config.toml
num_hidden_layers = 10
hidden_size = 640
num_attention_heads = 5
num_key_value_heads = 5
head_dim = 128
intermediate_size = 2560
vocab_size = 8192
hidden_act = "gelu"
norm = "layernorm"
norm_place = "pre"
norm_eps = 1e-05
positions = "rope"
rope_theta = 10000.0
rope_fraction = 0.25
qk_norm = false
attn_scale = 0.0884
bias = "all"
tie_word_embeddings = false
parallel_block = true
init = "uniform"
init_std_qkv = 0.047
init_std_o = 0.0105
init_std_up = 0.047
init_std_down = 0.00525
optimizer = "muon_variant"
learning_rate = 0.000747
beta1 = 0.95
weight_decay = 0.23
lr_head = 0.00229
max_grad_norm = 1.0
warmup_steps = 200
schedule = "wsd"
decay_fraction = 1.0
decay_shape = "linear"
final_lr_fraction = 0.05
batch_tokens = [32768, 65536, 131072]
max_seq_len = 1024
doc_mask = true
train_tokens = 568100000
max_steps = 8678
dataset = "wikipedia_en"
MLP neurons of a small language model. Each row is named by its layer, matrix (down: output weights) and neuron, and shows model dimensions 80-207. Each number is 500 + 50 x the weight over its row's rms, rounded and kept within 0 to 999. Numbers have three digits each.
A block is one neuron, or neurons of one layer that tend to fire together. After each block is what it responds to, as a language model described it from the Wikipedia text at the highest values.

L6.down261:475507631464454475551478577502521497487454457531457468465460518507519533452468480497615605589486481485481484494583547534460546476470585587437479452491591535492516541496490514408460433473505532561507579387461495459529469494409613509459478484514499499453477476473527488559568392512448504516509517494399440563451509515488485495495477533546589498562535506550503495554538541585510459500414
L6.down539:493460370466447503494488477537500456531638482485448485442504503414508632466432546587547554526443540515597441496508494666508519466499497477516493496567566464555534502570513380365430437580517541540554465523497505513403434500427525564500521446471470492434511488612543449575565551476471513509541468434497578444424459541471584561459525437558546529555475506477454533517512497508554559472442
L6.down807:483556419547533510541525525502558508505516557424414496471504522495527537462444462524555500538519558455564558595483493521480450597533457536419539563499445462512508402455518461490503509454567448522457500505577469540543491482508443450465516497500512527531494517550492577567437498514529494568507558494517560475523580525467481509532559508427546452485515521546455474497579540493468465492547
L6.down1167:365510414584466505517493465429484553488483419462360443515460564575457521506435557475597514462501506440444463433512559391514517568464489541463576488430490429510474460513505513482544488504472480461599499473471458489534544552550471440505522490559531413526623544396529429495560544496583421497460488480534537462481596416459563558581569448514580490443501450493490396481490574536474491481511
L6.down1899:488519507490460513498613444569465461519618492442496579431518495466537565475540569521468456547493383531504456405552550436553597496426506521538503577508601497471456566485557502522466515571516496537477482395412501493531514590487557629476546443478440534431496600531466402559434489535495518460583505532483500547480426447510467507486475554508449470428528446484461431432444501536522573502518
L6.down2189:516569627569413482480396626477410503523437514479547502530532452532470522490415545511557429495529436485457509524525508516552475503540394483449549578466514387519546435543503527543488493462459502554426490543454478524462508519545480524560531571535486513448562480486534455539475542418504610504522486477581431376489490411558539506420524561423460458490549463496483524492570483429471465562465
L6.down2255:435512434501505544476563525464519557464498469509513553485442415629533522458515501467463513480566454522407452424476545535486528538485537472447562546542545540438584505412487519519486575532485491545567487467427536540463479588438555584520502532534584489489514482474415542575538551497525447450435565510494487491588500596448490507533485459529511496474535509500584561542607493449510388351524
L6.down2359:485483538518539535522470540422503531477500545512425538510460532469442551510545503425385588446508538493491447485525544531505533490407508493505487460481418393538519402572562493451437551537392519492491518535438466483535520464497506524615518539493598384570528490490533525545592465497548536481518481470378520432482579534518496533514448475551566495587497504446538422452474548534530479492520
Action or event nouns

L3.down885:541502436401538597552475444362600503518478518434475418504452547555533489499551473510531484495477482538494558424519462571509560502624524493564516450435580413423527499564503386536522486510518479570486358428551514470493555473441513536475570445405556546527527560496465433541500487497554526502554448557552565459509599507433551546483518564467453531497537404514398557486547534424403508599536
L3.down1128:492526598516532502436391465535479563512538503510504498467453528493588519518466524564554501521509574515321543531478494609437470512552457584464508415667487498477538570512500486521558471467519508465513560474486492471556566496546486471554473462429414548532489470474502442529494468554491612551497559504620476427408640494444496512556483509523493559428469530460521511452424518549521534555471
L3.down1284:486452574453390564431519529464511458531483477380469497535480585556510440513461369454536498497538499527475575533396499455472474482456498500579467503502614503492578527468542594452551489549561498460513469480506517567445511422482468477489477593546463479535517543475523448476451493626461476579585428563456576460495438504468582497541410577464485494463492532503537501433535458593526535481482
L3.down1298:511529475497443523458544457491558525576460417507527555413543506453543572596439533519564580517513426456416522548487437494514489477582538507488461511581507440436491487511509554485418476548531433428542462421575495503494530524521496410491575425494497436510487501540452544510502574534561529462552553544522541441354539487407476499525461474472431497393534526468482471505420478453502509491537
L3.down1441:545429452565519510504484561504505485499542512580468429465600533563487575524448481623471545466525497409534592607558482586509455403541527524492551614584548520506442521491477531518578537474404535395572592479481501472498401516447522428540508475488565409512476495457451376438464475532477556429497480441561622492513455433523496517509488595445531551427500568414490419446518483500500561540627
L3.down1461:513602550518524550490544529497515540549588487533551546493491533469504511558439450449520554517478508497527569456493461500500499528475536489447442592485600442517558569453484542484515506552458452464479440488612473533532447458477512440478616452395478521538506448529505517584524494546418523472511503511496511525501539506506498502500460482570479467573596455560458511499583501542556461520431
L3.down1684:495493493515537544453614548443503523463576502543464613506443488481459487501512466514535531424500495528461593612598508489455518450505550545563551528518574497548396482554490427445513492417461542531450495471535526478494499514541486638483543585444498491563529534516420540451497509621450482439578380590476436569493434474502578504476542530472458499403523575409494494494488469559528488494495
L3.down2464:475457483561518442465358494544524408519421462368489492526506428474477555519548533612499476521535614495498626542506481540488567465532481469386477499517516436445569514535494591475523507458499517487528545523479517551510576516442532468513560472565549483533479512571459444490545535482521463563415520427453499537468526484503445445447499544428435498523446528510572467425474518554500474562488
Years in dates and tables

L3.down59:503539533444523518430506539540482525492588539452464553469473494536550444484433519366545517570436407519504478449494521530492571478445572566443469557484642535532516543422589544462538528475453484466500533439512559471521483519494483536491467458541435532461484443500582506528469510474550495401567503490567418512456507495541489485499448545539551464593491477488485396519514513472555479488535
L3.down89:497509547601339488464450471574508493529522486490466552432440482456519524593476486430616516524513532563473512446504535447535490514405551450540540600438565534495549506494560547538534489563476450441510525478430451517438568436512479466500465504487494437553536428503490476538488446478518459470469519522491519584572530585543567400439535504545414508489543563432536492467471564416479495517454
L3.down210:514452474445435507438508457480471475595477439547536532601588530498486512557472500418505591472550620506480514468535473508578526441494554462528436515542431427390501515563474504494574429475527559505536482455525439545525592461517522474488545582502562521523453557503521493492449521452489388488534450535550534556539527559542537515485617504607489438562554425539453463493454466494548515473488
L3.down524:491440533553424504466495471486465437550536460385590538547573493501514556467516465539412574494544501502555482533545503435485518449533550547508508589524507501505466548608538537516595600662514480514466379471574434445488443463440505503544454386506517441504521477463547484575498485487521468446564517475590496496418390514616609463530382537480496538469581462488492470472556502483483497493553
L3.down582:491454591498570550405527535495522534484440475509540476501507544481488457460579446502572433477569555548484450551504540520548483451572484490454523609341452480522516505504572436540523508582473536463464505567521482503540511491415504569531510516529487553543498566491411439563596479411468458475611570493495511458403506505551488486564525593545375504573554610532519526469472534476514512520487
L3.down1384:501477486482453490473547459458520500527455550562517443486497602516436528557512482449503523486468446490499576516519547551500424534422566528488465486469594421605528483542463539483458510509487433493504478554589575548555443497498521492543500441596475552474446462555524523539442545539583500473587578430545505496444501528477506574519465549450493444581602515557583551433515447523475464529480
L3.down1656:438454396486463560518508403477418499427423407452587567450549528513453473535459517425483495425463556543516542460488570569585485555519543532563507543500409461455529520494568450459536468475506508562468416416505580582455553629526587499505517479508518519537472489450425472491458422497465431553444515446567396458495404573582511543591432503497455438487447480493487493476535469424462469458529
L3.down2313:410539530486526488554545483489499606546467456529495465533515473620519525547506459489571461477474510498618510528459509537548438399539519503528538389543494450449434473543516362492518461487474405427471474589412522584508550466582505457628517461523501531559583520484527459513486455512450471479451550487522427592494496471525509565474499490479446506522485435564458477494448499421424554491481
Time-period nouns

L3.down135:485483509502464508495552496468496513491469521530539529506528467602538512501510405557524496511427546460517473448446511508480567486474538541499484443510381511488577518553456511630475489547426476455555517438512509475554520456584531627495497514490542536516532447463465429454523541506530496523470480593568424566502484546535577495550464580524461500569445531541556524515432563390379471582553
L3.down299:493550493531489519510431542495408531515594475565548427565466415509491562482450507504588490533532442548526451535564527490571440514490535510450463515470581476521447468488524616473446536480476414535529604411555456504515539548492523486528541459530460527465452541493443471533423403487494423514428479512542526442555464524498478426455404491513476459467489509545499464474507439439572473565470
L3.down637:533503530449516479536544552591502578511556496441460549445471475548559496554519584461515475459576473497507516498556551452527483518520481618470538444554475584550529412477478454444498475495508599600563501456438552456480517489430444513522444440521460502532505564534515568528421426407573510523528578463492574445452484408501444403413411514379448464544506503533514506417470448495469549588498
L3.down1355:587565457469442462515501492493613522512562531534480498459606458497544495517411521439481438442516460453498527462520532392505512475520531510460484439410545497374584472570388417527512529502475445541493515555616553525493469486556561403482512424508453494442499491467454538594493466424426399487518405496486555506447510567451482465446495509528509493474504511465492487554488421463491503552447
L3.down1447:551476528512476495458492577555517487441527532475517497502477510444541567571453493612570587424500387511534482461405522529468473524453498433510451481540579449483619567502533506516471488452507579418506519502463462466460516565495480426586465510446473486549443437485516559452564480506495583548538544529560491539501569494456433509547594599484389511504458460537486531407541479510519546461542
L3.down1910:615520499534579538543470533452468555478498545417518541429452424482502579471502499507449468461460428518506598571465533588478503538402529484388438461487427509454496513405463494407499520451440520593476577594501547528568520558562517568520530532537444581578481499455575520554515471397483530456385515524562527547410490477511515444547456557589449444392524525576471488494514535648527546496422
L3.down2208:538484501518497426505425518504553515459532513451494512493534526557572468527467471581479572541561533531486557534510502515560380522603371516384553526547442479444591465465497435558538394453488609493475479553550539470554474504567509526520472463467500507551455573521499433523518504435516523545465546432455474430529523471547490516524493539499487581451527485528544480549571499474473527484422
L3.down2353:549450504487579591528496385518514459433534529545536450551474476575519453475455547495435473453505501426513501531578460453488443454447517529584529536584493527418501491477463430533503565542495462470543465506443527521458466394581498469548493612538478471381469559496519554485603463522427471497469581480399569467486516579459500408515527537534457505408486486503462439458540602533575581506464
Action-noun endings before "of"

L6.down244:552576462463519526405510549479496521500486508432552518494495590487485507548537414503490403412590435439556547464518449442552464569481520492518493576533507481416511609446531444531525416514450524471516521526550480529469400429538463482558452540499599518510464537543463497487441561485505452515583494540489428546516570440614489421503417441417499517509591540486525459433485437474535501483614
L6.down353:492543465500543535495531576475496473518455429477512404484484524407510474406485547473476496610548472503521521413585442457608493450501512476483527492474511524493455515460501437537439452480496473470506479421472483508545538529470480617569422527456445560559506534462559503565534470462453464476423535518596472502447454492490519522423415558523535471540389532491504460526457439496459513435527
L6.down388:432470524578523532539467552509495525578547481505535435491516437463567457549468482580462503532580455616415547526459454473526516495501495565552575553554481415507461373490550500575485486509563601443571531436507432528575410553464546558553530612471598511455505491465473417528445458538501496430577515492570523594384552492446435486491492500541422395465453522413510501470466438536440667458466
L6.down978:472467424557520534542501488428483437499533482469471461600431534561498502531507522535477427448542435500556451463554553485497529493487467455494516420479520484555506473452427504538521471513521565458442469567581541501499460474547420499545557461440443475638549511533540501543514600474518473502461532465530478497385476551495517492488542426436459435513499402466531485551541507536511487479442
L6.down1439:403451483506467422508431481491495539420524435418435574478469506488434475502501542486501471438535565578523366492489471537510472496535500477558599546563541528430507474453519445518532563553508491380484390511420454495558497459459560503510465492557467457532491418554540529591510509540396558534464525528483603442496555421514476461548554528532506498495434496542500500636519552494520497403528
L6.down2009:481464575489447427476536509460457581536524493450557410493455461465547601510520571439531491456597456506526462508500416418494490453568564424545503422615614473523539564453526465510608504448448494464555495513573408529521436445544421512527524428463500517622500496469461584552595581437539576407473486403473495448550450478523454556469460542525444438434494529383538523511485516472524416485546
L6.down2421:531435600527449484473499489444577486562530546421504538508462431426462460492470492533594563491628515498551530495489392422428506516565489552488445508512415429535443481455508446557406476449586525545508528493534519534498493494453567542464509460427532529455438434468517542466499570470415469366578435542561508505486443459504528515490557512433478472539484444484470617430455484511503497477518
L6.down2510:448553542436574479517642439503447565428586566427511480470514634471458489532422467522516468369465453471505440507514587580424517535488387519444390471577496535465525504453472496576493419420446555494536462500502436490460503396449511548489496492468474549552487487439501421532454565466464445447494484481577538518445427483479462499500486467448598460564493435486500462473470573568455553468495
Year token in dates

L6.down153:526529530464486423518530511527496577517533503385528488545528532539527482530474484602544475497518491447457548399524433436457472567543553544453512432532550439478492474497572595527532467409490464439513507448461425423501546399339454549482475500500443564440546463492502482477461470522578537539526507527465555472594510472423521418527554474499410484503513551470542577489559409614640535414519
L6.down215:539452536551518550393454550591496502413458491490486547479452536488501515502423453475564499445481524518615516513503446532453619488531506537532529487542445474591466508663469547416518547481521562504492516496578528446407444551456509540537481542485518501551406504490503488479515545417504468572468518512424500556487523508493606479531488541450368557545419483428584500454459562512562487544481
L6.down317:484542472536468448481532477499475492516397452433480585464472464504440515501425469464482551514556507552513596547575533456513463504431528473456533516536534531427532507453361540538570466581480511497451447518375511496526535594438506532435589495518561524528517486472508416516392599560519457515415468516563430481545483584584497543543443502545561520538505445500550535440561530525472538486499
L6.down618:536502512478521542588617464412408400575548485468487507509489440580577492449492484413488509531366529566506543516442428460405566499514457518453463536565487550443477461453494472532529524558513510498493591486477505420481554481478514506441521494489455547498548511514438486429500533481561523548550495461411500463540535443494471458491475402434493490524500523486448496645516594513522555551532
L6.down631:441492487428378471495492504499537516469524432426565453488459541515557508598521562470507574548488516505532526569533510556484567468470425461419392465528585528577536524513463482537486536502536502449467553555341468471491416543524542553478484502580565446526535497593531464478441463506457540510531498408583548421511529527405439457457499489457589443517460465457478596465607513397487395484461
L6.down1173:493451390424480529527578468452504403604502504433510471518515545472516496573489491478492492487557490508527426501525476510466475632467480560484426496542465446507518401435452557539521577487556475532506608581469443454482491525559436446507523480540558493505528469508469542598566543536565508523559512505485477606504523533519499541535458452481572453503556504586471429495516457472556491521532
L6.down2197:494532492446477484442453559489533483548390459475503561419533461450515440506503503493447453464441446511513464508478494556515465433490521526493607537411599470497593485554537488519450540490511555595537520492474489494518571517433532582488532552520575486454445466528376500461521563500520445500478483488456517451569522541557447472582493574565510466609454608476531470446453504517542467534530
L6.down2318:479455518486526505446436392529519508476464579484559571489492489511425577475381524467523450494571523435500532464436525478490455518487519563439488597535397433607516453531489425490440504483494587483555493556505590419597481499651466645559577548509478475412478484510467443513571528427499497464483519512437575490472550489440493496511458454508380433479535453438558437526473625530573514526519
Word-initial letter b

L2.down2461:459454459525489487479478488484489498408550488489535476541542573602501573493509602482500436495549560491465509510493509449477497465568463499537516584530503545438518459404631452449443479448606583519571546432599470483492543527506561435442473482475499532481520463537445463563445534483412493480550413459540569478487511534486483528490569501631458563611479507557465510499570509413437535433496
Nominalization heads before "of"

L3.down96:533524553428638491555493424515563414490565433651526502485474481538464534464532487551492510423510510581451443545550501552467465502518508468495509424472528558446472514405506469468427498519550448504543492353457459473629555604562480552556516605530527507447533499613564477510461442544550428444513513541543514451517517543503562505488517485588502480518436546587541510484523447454553558539521
L3.down281:457454492463536349493588534503574480358466516488508506496376440491504358505510542463448518519430583493544521515637496475511494401525504488477466489595600568547542504562515484488440522507518452459505457498458406468467459535582453548487479452536514525528558518519561432562468505496487433565541543501574503574527526570433504560506475398508458468524494540578552512507545486457489519465461
L3.down574:448580502477540553505547582472515494438507435586455519547469548500551511507440480488547435484536487516478488466425457534423545424470543401484534490468495567521489446543587544553480420489538510473537457406516484535457485553437515550525586499494559452545511543507512399438460484470483492462449427496486551465537556435417526481480503506587490504550421534525495604462597386379571505520437
L3.down621:583493459465510400452503532544581467447574444396455425602445543527567578478508349491479436546539413482502484502507490469423574514556506486440531470535561441510437506482430527551474553529605497505449526524433474576462588492592562472552515463454516550537462501518456474440546504561542515582520499485502543482454482379538514473613479416499537502510508499555465484531605380573444489499497
L3.down679:478391510532479526437477527492530503510399546501489471491557449406452515588511484493429462505586542580493570501541447564449476437402534522491490486495498480448537532481507473495524513507430554451479483484535476396489474425569478544516540491543519541500567496598499513482500513452452488479487497531469397489519540392502446395521497410538520481464456543464470509437560534560572465561478
L3.down894:542489540473425486479481556546483469479488514520579521449393406546440519555520529570529568535506489524370489588434450443553492454493523538406463465630526520529503518498536518471477497473474473606489538447575361499482535391573600438505522537497484507516443527518525488550431357572445519656501450619542557552511492489479522516558448496494558424424537465550560458487469472473484455406437
L3.down2026:450567519517438427507614560490431484456473534538576508437495570541445500541519444461508524488404455616438461524531514481548595454616445505506527594593554500477525523551504547494505468416390515462577547486633455570507494576428428523474599570591400529509574480497492458576454582546537586438507560507511451479522450477465530526454431418475518542518474565556424497537503500449583476470473
L3.down2289:411438359538499518385566454491464438432484470513544530517460492510447486550515469577524555501499510458612457531501445482523618504537469481516463514562587533494525456471486548493488468526469471534535489516592452559454478482492423559643509470508404492543560584482558510622490598555548585480466477527499564487516497509461551480517582413522503512530536529565419475505544514486446452566538
Number separator punctuation

L3.down80:414546520511476556504487557554510369497447477449508475402542455598458423480504458447438463506499504502542548482516519485512520483520516482487565365446560437536569492480489467431495509472579474492477494468504472351449399515544444443484465497505418539450416487573524509478496568500499616444567508470577459584549540490477527534490444529549575469543517478486470345489517417477480513508568
L3.down360:595456492449526467492511432412546447586455485569504641512453523452457500559496510459550468523407464558462470462492463485514462522444580530423530544454502502557565451512515543448450486428474504537538497526557480487507523511516521583518413515503520488446528475487443515530506516460556457575516475548481463388541561503385423531490552527473484447503605482506538590523540519569490450542546
L3.down1097:505559493517508509578457500479591528470562510444525510492518521397451531498487539495507380531609593465502475451501500475457558486511592552463488512548469523461485441491511409494533492416601522425567569586401586598457546474460485468513481569494473388534475470477462499564421385478450562441515584473500495519489428556344527483582459477559454468529374501384485608546560524536439563410502
L3.down1545:469456650449517543486486400464433513528517515536581424453458480527464538494530548449443496539604488580420451452442583531518516387405501527465504503504434570483633434533514572480444487504364484533540536492502495472507480523500594525495479486437441416539513489467500488568467476563578477542480524515595493546512443519479526497472507466478568367550543500464515527473417511480482538594557
L3.down1784:476480541538453586485543545571533455545465482559481527561518510591465428484595488467573466522594516477501531551494479461499414528454516479406381422454458583499517572486444457543482502558500513567517485488488528482498539460479386596443467466479468516444462498533448489561446467609512475553483518545406550499459582354407476657506486511416444471425494508517527540547463524603516621453508
L3.down1793:513566515528569497496511486546498476603553505493444633506484524532540493402493459581524556469381535380491482514428403526554543471579497477536434571527544472426499455449442480497454407550497474439511481502480555573486426584474449473460572378536439503500492376584493480432486452464468601546458447489380506505530456416451491416476526523406503591511450489526533514420495493429445402492520
L3.down1863:537550542485525581451546544566523451562505568409450500562443506461507504480514474549479455457475482417506537465460563505492453550521549438469459469557588507566457571546523563441477481521588501516495405552456411480481443496491428503493465502470502444533444442509477514449508524506553425492553591499497503462449554561428498408483568546545478456510540571460472458465506502495562487431471
L3.down1875:493510416514512556461503513505592482572459514490466501538465404427418537462465486571511439554439519542522490458481514541546457581500511528470476480440517492529440485494379446439586624533514537455569549485512510576483518553500515544501542411571538550522559453414464460546491457524454552451523550468514535541433425538426453519524458492499568526456461509444480487529457413467483447521575
Connective "of" in phrases

L2.down2324:478525443625491475478548457562530399453540495473447600489438530485479371565425468465586562463469495496462484477456477554514418449488502503390491503501550443571592503567425543571568516568570475515477599481572544479499598401434556572395485502484505505494490472506452387549560462552486454429573580424441428534499564451538517479520452533561443463545450514639419501488543558543460550460598
Time-span nouns

L6.down741:517429439470479543543454453476539469531578515454409552563502498561490544538496550464528470488458490506469530509498503572447538414451463550489421402567512505434418508484482522510568478512472528544551453524476599438437578453496483453472405448465531500573528530505493477577562402454474489457469559466505447501481514413563483481462487377624454493500546410576564431479515490457449484422410
L6.down1344:457504487484529509513473590522516568505578418415542508614463429511404447474434460411541533481495575408385416460549607471567497520477565516446432590479596521601503538476532485443556562540517535486542540518502473482486514519442507446512496454557502446370525529536510497474467449460510493529438525436491572486526585447483613382458539522449644529466464484482544523442518601446583545601480
L6.down1510:459544493536485511522457514566522596472587585493535552496507461469466455469541472454540535553448447471478484418537486517463494523431519522484480551333550551497444608486553519444525488456634528528530523461557466504508421399502457506412525523582445466480532425490551461497535478436498523481523487450501503524545493493456466483458472556561532463594606594432516524545554534424575523426487
L6.down1652:547472497549509430556471520470468570530541421492520490558546485562543526473477453536499505463507496533459502499501476412498462480468536537535466450486496507500421438589469548501543463474653548437420469542476596461438574516451486477483616522441503499505530516547555521568565474503456588476486470473420412496479466495500448493590442487538530520588440439534534443491524443475552520387486
L6.down1922:547454478522630561513431512584574485506480412536567513536581527467506532536485465465533489522511529426488480480459458428532465488503435461443590466511556481533471448523551552457579538436530581476416554448547457548514527597431459417509463483545564511508445554432537417433489474513524523541425531491531528417554550548504504523419461448551480548527503503520453543525485485535516515541519
L6.down2095:497553478458479446577431491386546528509513572479566549515510568505459586387548500457428580511425488570484534451474457529547583528458569470455531417493495501553391465507469493492439461565420432574410495571484497502507451455515496462507506474497479390522583452582376456455543534437528402533476573511512530399444573453481503518444425471521465550518535596573547507407597481562514534521535
L6.down2196:424479533509491471522451513422510520540427475520588470507506463510536430442470420505518428454455509565518449436389564479563496445499495553475553493586494592571485557387539570519446542407487524534513516443539556493416566448501584462592501550484481523441459451550512509491511546487444493484475536476539375506555510492487529521477452470420510550435541431504495508490548498589543474516655
L6.down2212:494574466446486419460367421446445519525480503541539543511430583553537532510551511435483446536498567506459553517510508579540460534545415570513536455474507525408499549433503481389470522510512520569418539531457534463460451493411479582394506432489518473458551477492533458466551478464467453602433479444504481558598464521456437427379556487488541452484526473557465510470539495529518500467474
Event or work head nouns

L2.down2516:493525416526585534500414480461484546509459496556548533499455491449532531484498502509533537457523491440492503482524466513474418524491481533524534529632475481545553614565502516466594469480389498559537524602460526438497565449537539501477525489539551424445498498380440444477500532475618507487522480529580535450477526470494436524509539413477412502458488563547498579497529477450496565567480
Year numbers in text